Weights of a small GPT-style language model, trained from scratch on English Wikipedia.
Size: 23 layers, MLP 832 SwiGLU, vocabulary 3832.
Architecture: RMSNorm before each block, rotary positions, untied embeddings.
Training: a variant of Muon for these matrices, 695M tokens.
MLP neurons of a small language model. Each row is named by its layer, matrix (gate and up: input weights; down: output weights) and neuron, and shows model dimensions 48-239. Each number is 500 + 40 x the weight over its row's rms, rounded and kept within 0 to 999. Numbers have three digits each. A neuron's up and down rows have the sign that makes its largest values positive.
Before each neuron's rows, "fires in" lists the words (lower case) most often at its 100 highest values on Wikipedia text that the model never trained on. A number after a token or word is its count.

fires in: "this" 26, "such" 12, "these" 7, "if" 5, "another" 4, "following" 4
L7.gate120:460447507483516497524501523502420554437592538441475530513415517516512501535498484482514480523556466553578499484538491507548529575521547458490539535441547603493545442448517515502512499457516489427528503478480624498459538398485521516587540510550520502487560502414489526463443576512394552482530495451480473485575476511528449545479449519430462496492548481473546569506478474517574536523476532527461542479519493428446487487444536434486526439513505460543500531503606469460507491486464499478442508462511482457498606457544510478476491468459462615489537552449483466541543533482550470501
L7.up120:519534548464506504472490548464434409443441424502473498408485440464488458545552554462477466475507504411567489530571506394489519510456523551549548460532521528455494468448475457461561482496548463528457530507508507523522513599523463513455457509499484517559486544517522490472397611452511512538486496488501467538475561454457523506490504490520502530491444533491508476464501487462480430518511490477525566548588459437460575496486535459449484496532470511485513504468525522520517398516533448496504484506554483485534512499518524489465483479496485453494506489515573500520437415517470520561
L7.down120:458434526403553484498465525509374503423593570543482537505502452573496485514479552479457462539586437532495497511505455556431494543474574473451514569504501544526469488497496522472542499548519459470557533430495517568485493580488497514507543551486514501504527503427522539449486586471424518467491483498478512455505540488506496554517480442487473472470484546373538474478494447538475518541501521458456446503482439465481518528485477499493487529552478392546486477488556496528456470530513499444512565452501466454592531543514482515443506531507530555500527533428518425541488586554523557476

fires in: "s" 16, "of" 11, "their" 11, "and" 9, "his" 8, "whose" 7
L14.gate616:542408426503420480529499516508526436528576508511443511531524537545463513524501557550523479492492531515446470535496483475565499518471468504487485508492539516507469424427486501463481519591522602466463539500423527532488545518509558546516456451521544561512509473463523508513558466470501488419482496478467419549489458543502532478470400442476550480544536484523485492521449499530525516473474529500491468566551441553518579540500471501586544441454489478466491447535535492434505483462559570553580538478505515495492511441552467403521559511542515483572491552498530474484502515503504509488
L14.up616:549526448520497471466507527540529472525535497531547526517547470560476494450493450480514410510541465524462442489509484535574508513485464470467469556561416459445517496520532539558534581490553465484523508463567513498540485486457482476511443528486460383535507468546447490414558438571449459508433490483461404499579488478541467542565503493543446539535574429511556515504454525480551523517498438416509459602529488526495520569399588523518539482519539498525542477509506518529544529496553496442476475488466467469498554534481491471472530501482494550550413515474466525509496539511556446480
L14.down616:530464508457490497477511508498531491536529553466492511439456532554498492547495584467517515447503495528509478479437560418514513451463501535470515489506555530526436502507524464474548494465483417542537419521491513506409481442463492505550534539504426540567593611539469480522489523552528487468525553555355462473525498529489599551544493410500510509540540517458571478465513493531451502409503471544510511523480496497530561500544518474451457531508452521490518510500471461563534478539447489450432555483484547508562464539452461475485455540525584484467463645478552497473533486531504525473

fires in: "to" 59
L18.gate195:522558536548479567551474511483495542513544564455517407534470506476556458492563509425488491469553532487463477510481457524480551508492507481500542515485536525505464500502517525543467482502502472504504479469478433528504566540487537534519524455552492501408558577461526483545503386534468575547537427534471480466525514536517531504525490522516511549544559479472496489528477458458514445458434475514483486509434451541572516457553476560512519526481571505413488473502495466567485586482500461484453552479555492530466485464315498544510434495485506505530508590448429491518482517521519548521
L18.up195:516506522520560501456491508536527514502557500499604433493518570532463522514467496449543550486452448470459470478486551484488470482464497532522506498407466537472478432474485482482544499541445489456537476461493504478524579535462420531529444548521430507462610526522495498463548505503531478499501446559491489521476537553535536470520504459481519510463507481509515562455447496519451514516517482508531427546507490485494545476501404437522439417522480491544464479465520490502463545469520505478563508487490500459579485490539532495482554463500569541574476466438433478548489521507530520468
L18.down195:528510497510478423463505452509494563532550417523571542495498503557506458476483446522480483513481536445525465487559426489477471503438465544492547517500477456466479543475518489433481504549532554487497519529432490553497465462536529420487519394559527505447483517512572503568502459527486538545587408495480523443502491511554533493490477505494374460459488476468546461515504473508484561466448505480519516570511444479560533372563537478449517490523483532473466523523502544540491535476473557516459584564506429552518476447439473524469467547462508510573436439581482502482504555451494513533

fires in: "to" 54, "of" 13, "for" 8, "with" 6
L17.gate476:495537528553460535531492463472556466501527474478516450491509523533524532515506517483578486460573546430513505548555406510450474482529543438517442518448477509529476491474540497596522503515551521569491435442532523465431530480504514441509456536518517460517530509507487455522494510505531534611489576491485590509571488495520551532459477484573442464531511535533449470501483438554455493554483485456518459468495486566479461435501507486493521496581529520506472436498507440517530399464503547510497521489477470473540551535537460472425452466577479507469439470498521578470520532535548525471
L17.up476:491550487535500460477537480547536493553503516512501506527453532473486465416429513491460505489494415456490576579527509529522498613538461448503517557570493477507456459504490497445513503546536495485540430550457457550497469462423507553480569465480493470478413472512506485577407490525590520531500496467526512461502509537487482509508499587531472538541374503522539525566525527438528522432490502543555489488484535502473532467518452556493460516509501527456550447509553498436524535524572469502490438502522497484566492504536522480452467467514450421468591519500516520523489471561485425508
L17.down476:510468457473487481472502546471529465472496538493513459545532541430547544472445478532477507577593490470454531510560450421518547520576519445587564484481457517507531395473466421512509470538533490473512538516493504415444543503584494512490480602510452480472544532450533493427443527414451525511462488579520477481520454534492479450464469528447544487509549468533444477502466446450466495584562506515525522551518485505447488457536461490478548565464454502522517469514487545547477508478491585506508465526479524505528468487454475542422499526488535541547497613512498539594545485531501429503

fires in: "of" 45, "to" 15, "into" 11, "from" 9, "all" 4
L14.gate783:532493501590557453563424456528508525503469437535459529502487469505573559536520520487553423595521562436492518571477491509461435493513457498491531475534480493482499448535501470515544454488478523534544512460473527550529478548449536550530524530444458515488499434502454448549571440509541501488426537503399436526474514411521466497470492581563493438521503505503471451497465555539372455544542498480448528550502582513454519553510516465511525524489525399483508532552562514496560503469417549481434457492593520494465519413521539487503467486500490456537516533484491553511526519459468490518
L14.up783:489523538475523468522497529487564509529510536529459504461431481478537448491541470535492486548530497440535501515583490480478508477513454481472521538527480420460495473480564480472519482548496502510504482424498501537510484420539470587530506500588486520571448541515593514545462517492463513532478542479506478532526534494537615452496547462543476493493479539484536427572518434493427471494467488522461524579492479500482555493487532519501464513480482509451542603521427551492533490431530499508509477504469493492503503437497432481479487468505502590465547522516505510471429538480447490428
L14.down783:464471520543462556484540505562550487508521498505449483543496467472528520504550540566555595541511564470510536492510502551465530533536505552479535521443547473518536483557530448528459446497545551519435522500479498434468425475536516460462506522496514454520547501544476574519433510441442573532477534533483528446480500501512472428576538504479507478529561502565497507556545475469459512496513420567597509467489589537556464482624444541503465432527513429577465428525500551474498484526510497552514503498460487488565466545489517516461525472508488484423495642508561504518484496560550471492

fires in: "at" 32, "debut" 8, "published" 7, "hull" 6
L3.gate274:438491466532508555539515571459451455537517536513574481547487552527486430500552462560478514546500458484531494491502478533538574512450525564492451487510476462515476534489510552502484525509500527524540547451513542547485470429501508497507481489518448484407554424481445451488447482469480502487528589506471495446574450451426455493518468510431507514483545517530504470457466513479491453521492508502474503431469487467461479468447466517512554530503504485482443490451473475464511425516457508561563441438542435528504467550508531494495492414450433466441497523545461626490486523507482508441
L3.up274:415498488538482549493471529414491479525507439477543462506488564482470458503562441512461511587498484484525542457519432577538550529498484577516442366481470455494455466478475488469465546557424429528464463450521502514526572447526489456499500454503448525451500533503473500506501520454478509463515561481421488480546484438493484455560469502480544515548498538462513436506539547488449440521515533536531498441467514541460515474456485550542515518481537524432430526510489456446493507492492485526536473472585415523479484576480507491494522453464475465505484491560463572501471492542444565422
L3.down274:434467464508546590489499566450497453536509518444553458535490557528474444474548466544509513591489449514526481438510458533533583514454509568506432484501491437492473540459495487478479541535513454509558489431549527503503486434540478482501522472516494516396504462531447466510453527488504494475521558521455486434561445395424477473546483532485535488489529505487494436493467530497459437533500508543469527398483499510477511492452514526518532535430515498442464526488462478455475463525525489541570434426540427487499465562512514519493521462463434461479503486559499609481463510506466561440

fires in: "which" 72, "that" 27
L12.gate413:535440518463479535530521484457496501484527544465518506496498469517506481508528506485610466521527423526544474526467481424448470510409526465469493569456531488569504526567475590474438526433487432572507519525450555459377491525418471529507521460465497566510463509411476478483525563555534482548485447493466453432500470497451539543491491551495519595550409521530492531532534544527449541540474474451545534513516412467416555385501443474500475497493420470478493533533493496474513467493494520531523571520586468436466528504483467457508516483444454516462484490486414455474462490487569568502
L12.up413:571515449453556535519382529502465501506495478574440548494409421507532437566520536536490517469464500573507479468448510490516487561513541542571505441534499472574459449533522526554508556538554440471561537481452488527516518541533526449410410531501483489549483480564542499492515527500450577493499430543507472514550542462518584569531525498514520486455460506487483480478544491535536545495488479440421423529573437447482487517470507430494456516523507494517542561497451493510522521580425474561500552499521496449499524535545494510506508545510509522492428545573529505426509441515581525479
L12.down413:570483529470491483529508481500517514438544515560563572576481561469504539486533527425486424530531526504483498543559537476473560589550547533410550505534468525534532531566510560502582495474469498465497570444498509521467470476483409506506488424457522506524471529505543574465496540485510522546485414595359439477489518440460527564520530452538527511508381484486473438478546506467453560523465490469452523485508398479446469505574511437554432479477522431473478450506478504495467485571467514484460547455550514433422534497550428520514459497507449530497533571454490459452498491466487466448

fires in: "it" 41, "company" 9, "he" 5, "unit" 4
L12.gate438:548509538509507524506416506456522530522460523526473476516506472482552552480473444371542517475477495494474505521470514507506464515453512515485527474620464461579536538529523456498469622517505467507501475456509519539459524579462542527530544472511526530503479521491505428554462543449461462482525557465485437456539552507526547473464451440498476490482471493552475474536529480544487442468506527456523508507540482523482489435492482484497415498511448512554490461468413512507494511571492509493568579527527491509482487568531535498571472462501524505531531474506446559416441500457525520504
L12.up438:552528537435543514409420495578479501476510404554498496519449498619530514489472472482555523558508506533560464483471438450515495516483548534455490480530449549516527458468446502462481496510464496480502407468439529468541486484458522523587562633462511512449507506502503518498504578535477450574456501522548472468535511486496445527556537507531485510510501422582480474511531432484530475454468524533515492476510452492457541551510504478522495495466487481482506515496457455472489434466493507518492504488520460479537528478443515507483519443487614459562406550481503495501508517501521443442
L12.down438:552505475487513522447476493399493501563535441481475510472548497509511429497439486484500408545471449401477512530523519480499478470480523573497546460545485554495519499469525524411510483492523480508574561493532477475528511485472486523599459495509463505478470528536565460393482473488556502557484523488498523538482541504538470624478539499518459563502546436453425561476493471526500480447431539489467520488558494502491523484556560483577482547449523438513478442448448457466480456482549499509536559526515521456500503490470443588480469570495503515482524519516494489422547444512544439460

fires in: "this" 80, "such" 4
L3.gate647:498508485467452438538478535529453493499519452556491483459494447499458475453535520478486440469547445470596503521497470538548532497478489554486547527464502529576507513518502509429500493506561508424515494499467557577515504550528471455520496479512558469478499511482472515466404504603481508463603512495405512540516463533557509525477494554456463475551506433547574542472493541574566463505493494484508595483489456425492458582545561492529514441449525486455521490436531494534501456475549521581498475477553503515559500485420490504502472509515564554475532527491432475497453529547478526494
L3.up647:439466479477570539535475518568463459427551419502474484446485483497466481455438448463455498541500501508546507503457518480488495490469527469486482528546526536487483447516485470467442455520535520501512512512470530504457510436578517529471494523519498445594506514447382536500446460527490486473583515471457511507472488508492500528487518498498450485490510510539528585504466540535554536453532498384510512569521496466529501505486530500443495523507504505546449546499510476456470449478544487532525537468442452578498491492463409538468417578530550538479589505433538485512411450559454560497
L3.down647:444461505487593553522468528527464462409549420508491485460515483504468464464467462511435518506492506513544507508450512490504509488475564491483491501565532534472480443527483474478430508511560508531520507532475492515469535437601524500510480535514490447592488506437401525483491485507511458463562488537447501466474496490508531524478536513499462461466488494546523578513454519529554533426554489409496490567541496452517535487460508507480501510512486483581453566487528488452473455477545489536527579477440447550483474509484432539466424590530528529501590511429554468476440451571466532509

fires in: "of" 27, "the" 14, "on" 9, "about" 5, "follows" 4, "by" 4
L14.gate602:480533497515488551546443538412511468512502516513485507505474511547509559603565493463517526510568441473449484514569505490436540501582518486528438439416483514494537489520529523505533473539488533506444525443426472528489413436511495514529543469501436522454564498573552601458459505547535515521456460554460450482499409516462500478509391547496513550488479551470553523493515504462418519530501461561485493490559488546479499565497545486511503548549509521509540506460398428579500471595541551526479489445463503470513518481544458493498529556536519557575510510565532499472493467450495494437
L14.up602:465441486479524511514493500500425500530486485557445529553567409485543467540488487488530537557555472541595510560482532481460535482521482444489504485482509591512495501535557507536448553492504411483541473499454476495478485481520454561492475496475503478538502471513585490471482556587442459559480521543508484456431449501508545471534500652559524505469509474521579549474494425484491484426546513524576557494544552440510573536520468466481518540593478485509453507453460440499505513617529442437499466472503440489545499451523486491473492483464472495555457486610512520487461479507496507505
L14.down602:442484525502502434534541401526484536488462597456487531513486527506495509484482542477511436458448531542497551484464446513555498595516467474502492517546499475465472550461528499596474469503517486509533504493595485445506509557437526511468434495538615520518567523467436434533514490437508538516533463444425529545514596469498472525513550467497541480546458438423443448548552500507535508489517518484478506532495473521457494471523537399534577431456537510500506487498509505464509484494489491445523567514476501480555575521503473506513555520482473472512474417402506499531479482482490525476

fires in: "on" 61, "ones" 4, "office" 4, "in" 4
L14.gate524:452483449443545494491504534490527573512491563409444584540495559480489511554508529518565559446482522475528558568487498441509524472586490510506464532453573503489554513479585562465471540417518521474529599504538565464477518462526464491472535502464487466452518548527505489519472469578465474505473554538512537472463447521524527447535598472509530435532474562425527469551509428503435457415468471469555561522513525436498456447429451506472553547461515573539523518469531461520435455538463538526479463438511584472555495438458510497483539516490537516532489545542503563454510504516519533462
L14.up524:502514482499427519502541523585603484497523510501463526547480516498521518531586445518483510481450527524512475510491400508481509533531511484505604487489491486528527503593432490436529510501431506563553460486367497508444433509474554446501498500518505528442530430471443520500486505562492446478494469549445465481527458524485472528443477539470535422481510551532441508467489460404540542480498523579452542518408455451498588495485518557445533521483509517481488495492515468427422521510430529539513455487488478480489477487474486491542503476464530447560531477486525527457491568492514542468
L14.down524:577470490540515488492533580488552497494540553533541536493516585520509482508459542490549568515423584522503487505462477502464567547571497505567519480473470482475516343433526457497521524506462481481479444455470483518477515539471533511451439426464463465490483527507576535478496600492530501491538462531480446533549564557440459490519513477519419469480484581504404405618536456532447522519549543466476583507482523532527533474517506493510462455497464563520498396501557506536460540496502504464489521539439510544532465436493501540515511512459431451477507594492576534514471474480465560484

fires in: "by" 26, "to" 14, "began" 7, "years" 4, "up" 4
L17.gate436:505474447494533531523496534521476439555494550424496482426531483501453531499549584543441535459616540497491462484535456525512521486488478494453483536476493538508514516498620485539557494438491561457507505538441509459571441449506482485487444476537523427556476449505526531522528455520443533511523407470448551550533471506540588482505486519507538553436523564470470523491498473515569472574515482463478527509447387491542523519549434514500504505538475531485450507488507585474478556484554474511492470459555553512436468507407545460511433545502502543546442586456433505559471469481484520549
L17.up436:440555519477527497532489506517480537599553514507494616451546530525481521456561499516467534467498541523534442544494540493478476473391487605501535493526529547536480491535499558501519483499509534512442483500538508487482539530493478454474449431544491448479458549510535506490653532477503559534522465498468467555540498470561507441446470511523571550538490523504481537486470488515508536594516480532501424486437534481474582535479443510526441461532475488506511438456438575526500512494541480465503513516486522421479468554442549463486476528492556477514468499495513585490394516544427539454
L17.down436:514550487559561489518540472625515543606497469549482520528510477464489465457416523558487465426519480513481422560467517476480521466471546551502490500515505505563487460530499522471505504466549461458536482474510472430553468482487514458533534453541452501449560452521522462546466449507436548494497507433499485488442478572615541473497491498432537478524534548596535497508472396562475477556496474502565540523463437537479485431538538553567537452473520465506498540500518552512601497527469451561459517506582443499494486467494485517520543542463495547505505590504395457453463505469450552559

fires in: "on" 58, "in" 6
L13.gate637:532529463504521564510519507491528517563494505469482475562466502468509572561479417490514568452447528517546539498459490458567519517520457531524547476481574538504420482534487487425495475544500526451521523552473494455553486489562486549508465508506479536466460560596537513531492502509451451549471580434632493562468507479470540501465548519562470401571438456480505416449522476509499490476488524427460479512503466482525526502505565372513603483436487497510578450451469586502480487478481553556562545468509492497546526443520563556566483490566490490533528478557475527501574515457480461459
L13.up637:483482513434540531501498505471523521479478523424479516457518510459514526555461507503460469476421567435592522532494476497531600417526559471435512509488499492446538502465510459519489557484484519504451533484463480564522421534556542468485543568445540512410553499535442399531496517500551501511474475535483530505404494574532472531511441523439508524542529551471500500540548455501551478501529424469516559464544499571550427427492493525428497537444504522534466479453524519544529462512463497493497514439553590500439482441462468455536505506506543502508507570579528521517513464546542465512
L13.down637:540571503442468517433477553465508548586513473518513502515454502478487575551476506523490460453472478489471459522493470511447470519473542504458466491489444501539507541502528527540568533543505569473521505557433413549481534546428470508535489493418509492529502474474521452491564462490463499521505488560404507457475537548561501498424498519466519526448455603443450493491443499530437522403473548476442534490498500522501472443457558557451487464517529512452459452416473450500466490564460572492534499530505529533418457466474475500451514430480487413484423537459470482446516505445485516514

fires in: "same" 19, "that" 17, "this" 10, "another" 6
L15.gate685:548464505466539517493582456491493516551516526531540461488484450479453498576423517486464467474457500480556547485472511542615507543521525444479498451481558485495518537474552556405475548508493466523488411458398562532534438588514499547500485473459563492511462506458585534487499512519534492498456549560464480556500529541529569525486524531543461435476473559473538508468515493532571442422434552519552563508513505433482497528430587489504510386507486458451516495432438455578536483487540474542572489490471482565518423519485478482520431521405534479460537529561510430515492464538476480468
L15.up685:558513514489529508518475526442519498464469431521511489469513471481498477566519528522554491496489471485476507416485558559473553467515518470467511552551526464446473517478502572526497552548496499571511492511521475483494563435529461521541487484473434521520517484453501453469458479444521516543552519581526494540544454507518511445430499506567466529492523492470520519492482525585521552488515562486468459404505491510537530528539589524425524442518513479421470467551440511429479486419526538563579489475515504524572514527489504466444483520528589444479520537501464483486452465533514520481
L15.down685:461510424474503456506498455487514533442548517480493508463493508544488527474514484487493443503552480471500496471547544578465515497470485473447510471467580426518556567514497561447495519573487448465494580494469489506509531570499495515520522491523481484521523485468470531463503497458513511589450530462469491552414550435453556533549457597511503422503524497525477540506480498485528468461520510516504511484486488516502501504486457533540540514430494508507479526474514512513551513526460454450493499505543502479488535552534490589452499518425436522535415589431559442530386440533467487574

fires in: "of" 21, "and" 20, "two" 15, "into" 6, "as" 5
L13.gate813:491496433441618590476520470510509475510490520502518485498562485513436538516478541522494526440465464375493532535605540508452483402481486541523495530459534499471516491458536528443500446572496474536513476468528507498490381473518509490521460533439463484509464480456500564570482514485472395489432579417521491477434496502451594575545464578532471571464496471532520468460514489529452451553557497474515528485467447548530513466491497417584486491458503462586541517474555498494455497484474375539500510526571520451500410486541529552489484484455522464525526483576496525518509480467484546503
L13.up813:517444450477477566452489465518518471506500517531524486548475494537535522455547494541517511487470552506506412553560466515472584480481471498501506495488509461433495540462526565521497472534531447446475507488437478555452475512493492463526552542495482601445459496441564557484499481511540521587510438499451467461527503515449488480465495503515471458502511458501581535509436445554472495511507480539524566598512477496389503514472449549567539590440522521476560539483532518464464425505546471484507510477474414506469490477505447532469462517465477558549443540474500582506513484531523477504
L13.down813:526454522484486438499478511535551486513486495532531534466388460514564508471529494451511515481499546484528465480519540503468551559561449531421585518510507478475545532468471459422526560541455482502566442443541495462461512518497485485501465501543512503553467524448463502547503566514490530512564500511372488432478472499439467513467456509514479495526514537450528454509509547524519445428520432468534451519507550543524530413568478550438495491558457479475567487542476533487549453493466515457476452432551456484488488497506507537472484419472515528591518692414544485436482475550545471508

fires in: "this" 30, "there" 29, "these" 9, "such" 4
L3.gate475:467499397468537476540496505539463509392601431537515518486439504497550509501543452459498460554504477492542519498473456579504496571519549445454570510490549502487542498501488441437562494503537492424516463565514579442437471518549514599519563476502561468510484471553485524528444514542500491499539494505493516497501467574561458482538470512428466503498462524483466526449508540527496432557525469519420541538592486442532558575456525505463492463502536426558516511465498491486428413487507488473442412473474480510487524463507512557400517527498501535501469482433482474486486456562493571511
L3.up475:452491446439456451486431529525463490461510429535504520538488436466529497538558402423513514531505492434521544467505472530517502586508499466501521484507485534553527528502527560490525489518518518460495517439481500526466471507477470487519472424465514423510481534543498500453449470541490505525568463453447430479537491589532417452546480481538487483583440521518478538481504504587489509576573502562559539487474496402476533518473501555438486447526540468482514538476532468504520461474521566497452455434479480555522548432448511540478533570485500510429537524493460480481455489491514596511
L3.down475:467494457489537441543487536557440522434648437529523513451458551565534529558501526469450441563483501511529544499452485578513491611523596485427573483499584494448525487494509473469561544513537482484514508553508570453451475535581499541510545490495521493524441488516511517506464545515529517503559524483539517462489490557525478477546479521494478503485447501491491474493445495482476454481541403499409541556587481441502561534485512475497462460521530414534495524467531512446460401485475467470484442412460500528514502488517517559426539507503522535485501542417506457455520488580496562531

fires in: "he" 47, "it" 25, "such" 10
L7.gate830:492523564465525488556530530448440523494508500515474520535428461479570464566536526469479489471549534491558484540426490501469588543549517568464490532587504494491477432480569489531571540503441464494523529549452541502523555542524531568611467524496535512496432500501456438416474538531461505541498454476439549493500515509450539566487490518477525540481515464493516500481426521517492523496539526472458507496480482477486589522524468518537426491543579497517487525479495486531448347426514497552455573474516482545532524469498432552499545450461498523489539527529439521475482485526479475537
L7.up830:484525516480441530443440509530459526526408446497436546483489491463486506515529518519558373493534476447475394439486499502493482529482586429548551486458505518514532478479482531419534481501551428517446537502427535425459447470436497528507469445423457493448543450475575456425482470469463506490494534518509545510510553434533519555485492538484484538519531530484476516466472494511455450553479564527403535446478437569470495537476438546451539539477446459488527484461519492505480453500513522502403477445492484495482488509489536525557513510500474509426519462538471441486483506472460476560
L7.down830:514516546537496549482477536534492541515402456505442513506502525532503484438468472549486474458527510520517478453542456504524473483519543496486558491552486524491532514487503599462470545516485548563462535455429498497569478522461496492482443462406494471543489531571466506492562419391509488486518467510425484553483604456538510592528496510493430466487472443475484515508478486526435481498464517465445503474523414487530494466422501526481444579459456456501544569512497451451513534502481546547550500433469478444521514594470457506482548537540465468512485577496508451506508512522488448484

fires in: "that" 61, "which" 19
L12.gate275:524459478506499505586537534484453522520444500479481511518482519478542521505502481483487510485573485506545425490537497418496517487428537459501495508504450591498515503451440462488497406502530509543506503496536516476568449516482494440530482512511526526477444471468508471505536482537510470525513440486515524465556518422457513469504567512477469497490403470553469571501541524543494576558516505412501480542458482476547475487556499423544455534495479447415480443601460482514495513513503550509514487533540553468481508449519533531429425518537510510468489542503504469492480565500563476458
L12.up275:521445506502514517423528546467503460583466535454480468470477490481540470520442421514568562511399512522541494537444495427476511507519496522490490543497505470525527516559519569485532555547521545519481563506477508627446522446527453515528484494461519467478439459499512484468510486447468519545490450417519487521515496494527510512524459509543536486516505520561500535494516596520518575431483467493562422529518538429448527536487553467471497550522447502517564486509474469477479502504585530545522498511434441542535402573544455520516518498510481507506564496566505621430518541514558581486
L12.down275:479434521465505542486485484517502494502633510491476564494484460503531493372507505524528500540537553502568462586397462471565538536549517557401545524575494509487563513543502505474555497511485448550514499518476567463501483495521446434535496417478508572472511518554417551497549503474486445521441517441382471427475540528564506574497592518535479536484473491454497498432562524472490551557473537491484539557507492440501474463516486483472445507434441461466535496528410455474477473494552530501452531532566499511508535476494475461515556500504498449472549550483473581443542471523591531526

fires in: "by" 46, "to" 7, "which" 7, "with" 7, "on" 5, "that" 4
L15.gate233:536513485474457489465452491487496468513439432508555528489492472558520455488504502567511569518550511548497409494614517564482542531495563546503521436512484569548542473449463501540469480533520470479448531465447502478480520462541451558488449510476444496413506528539446488489555495493534531456508526594489497411511470508564488519476458560512505495484468525447536526477507497497517509531553501570550500571555486504502505491446492536442417495446435479532516488513487520575496471463532533438500521563500440459448468495514483420512437516496421538516502438541475533454492454487485467534
L15.up233:448452565465481531475562565522454491505569580492473506488557514433518531604609516526473485544525471513496500476536448494412535493483489470462535555514503447541539471571482493535493444457519528513466492553526453502458438417435514439535498447494519514544463487552491549559503497464458514600475542527500474534478468484496522446469516469505505501550554542497457496502566468471519460578475509443578536473459525548514413517495477513483553478454464456445492468518462495510504541587477533497430539457533453480449539501514556517469456512488535455486522541488526511478501502454559564554
L15.down233:524538483547524518521497489468561596536527462442493596553484528466494587426459471532550492546451492518453506542486537524523477472572470482440521599432495459502497616551549450493510451440462497501561526507516528504498437446515436509463487525531532519434523491462473520490477550494490538553548468436533501476491508488469564513504527504477511562577473480534422522520516447470507528547542486480419534451452508510513442523453427524546492555508434484562593477525533531390570444479511502515509530467483511497451567495496504512519509541527484467510520552479548472482507550485514513447

fires in: "to" 28, "from" 22, "by" 9, "of" 8, "despite" 7, "with" 4
L12.gate725:497433453505528498521436490527493519475447518536525497478481542493559450450497548508502518486576514506494522530521450479503604514471495557426504518538473551583497469506540461414489430495543407534515465387476463439480535451455420536554495528520494571543520497475411453530530457498467455497465477427469525531541438435559503461471508550509569489485500539504510495497574509556486453577560426503527458575530471436483580541503439472525459489493419542497467533521475486449442481462553521468495480508554570410447538467427557497459499519496576497480494542507551488564612493434443560544
L12.up725:471476510468484512442522423496564520522474516506473470473487519477467480525529533543467548502479522420452468498511511501515506550528477602482563459530512492431458511474481510511467514534472512461488467500463560491462534480485491514432467554501523503467503553467470439560537500456478489577479542547475486435498480549545430500529511505503481581508424513501494526503557519510529539470492525552487511536425553461480514509469474597471518507470521445473542474541574529568528547526532540531471443531487508524467559425474576484444449503517526565422482503532413473435561499514523479461
L12.down725:493534472539510449541496543467472589483535503496406574531481492521519510439487498511475501555541448541410571509476528436527528514543580543540532561455500593488522514495524534505524494549545487540405532526506449471465562511577478479558496517478552513576521482449453529545511472548486485502544429481485524510491490419482558455434484515469525479529545583523467549616529528525456483568555463429466511459529499506498497482495427519477472506501458459529519510513480559476448548454520473468516561522516505496460540559511424551440466585463544532469494573422579509505537472422484546581

fires in: "he" 51, "she" 45
L17.gate745:566521617530451519497456549499447502499500515439484518495448434507469534480463505502569451467549522477421443554505534502522534479467548494481523514505519575483519516528486497482550504490478426453479539476536451478413557541526477444535496515493490503500451547440498445444554517433494474477535529516534488588522485503490599560506478472528488472480503507492479484502497487603541475531478489527462485456511422530486509491513494437555519495473472494489526520424487444459496513478552467552474569462469549471429543517538556565456480530533526490481556519512467577519443568495528490535
L17.up745:515485488450448492494576455455525487468478527469449539522505560499496553437441443523515475532467515535507489500548433536582501419573518522436433501493572464491500486495511476519436478525473489500516530517521454511578440439499490562520443542411485465444514480450524506515465549532457554540450528529478428541456466515508470564476525537477467546490462512560416483515541550474501520549444538505420504495504487533511507504463482473546521611526461517512446575503503456481506456515504500451465557472539470575547507505488424483514492486464507474633457446454477492493497459533553450517
L17.down745:490499490560522450473467516548492519519461576520525462548550471496532521447510521520496533472500518540544466479544498530417548423479477434543533535543478541585551586483474520563565539501407443536495518556444541410546509566503544478476467463469519460500461494569553500531512509482531427517594483478509501474456540456548506493527588504566494453487559504430562462451441482496476509516478522468493542554469482528492473467543473443525490503458493410533575526389476454597537555501502433534456465562455487482481465499441500513448503481514458497432577527538521455562475570449435529537

fires in: "this" 29, "one" 27, "that" 15, "a" 6, "another" 6, "each" 5
L9.gate88:498475542414486511437509542467464498433543482452514492492459524486505475579462524522525488472515483477537480492421512474473559464533529386506538428525494488533505537501507518527453514485578485521537400417514483509493526501548506468503460572429524463535566500481564509497496506468471527530564567487479470455507512520540501521478449461521508508501471502529491497489485450491529469444458443553480452478500463470526472466450555504493513483466472451521542502516540512492505472541579559497565520476481535503521510396501525591551558530548454519441548574502494487520482462455457548479
L9.up88:508514516549567492526519491475436523485530505496504519504505427517522498547498444550443490528527453504536488594478412530491489397491551477499512462484470479508524537552500539449560466446499501481495449474470476470477580522504487517465528505513513487559514500432537501500514555464515614411511512460426532489483471479527480484477469450495464408551551515477511454460485469444544456508547568566494524577584447564541501481524510430505520425526527547579458523488486463439540441489513527482513530488554453527518518519489494533461547547521420535458461448472559489528485470510484446567
L9.down88:507508559531566514525517492446469530491554526498476573484496516562481471580404519580457430566504505549475502531402514512464478446464547503504498524520536463509531507552528509453435577525534497527507456558462517508523421468498526535490524512517492453539491548466450574417489529473531523433527522452460472446430597463436472475498479455493461455564565545537559514514480467504522463464494494524481545556594471472485518545487543505440539498563491414469448557482494517444540503514527468525522570516503457487484489511545456664429492513441491545514476584457584490545567506533512519563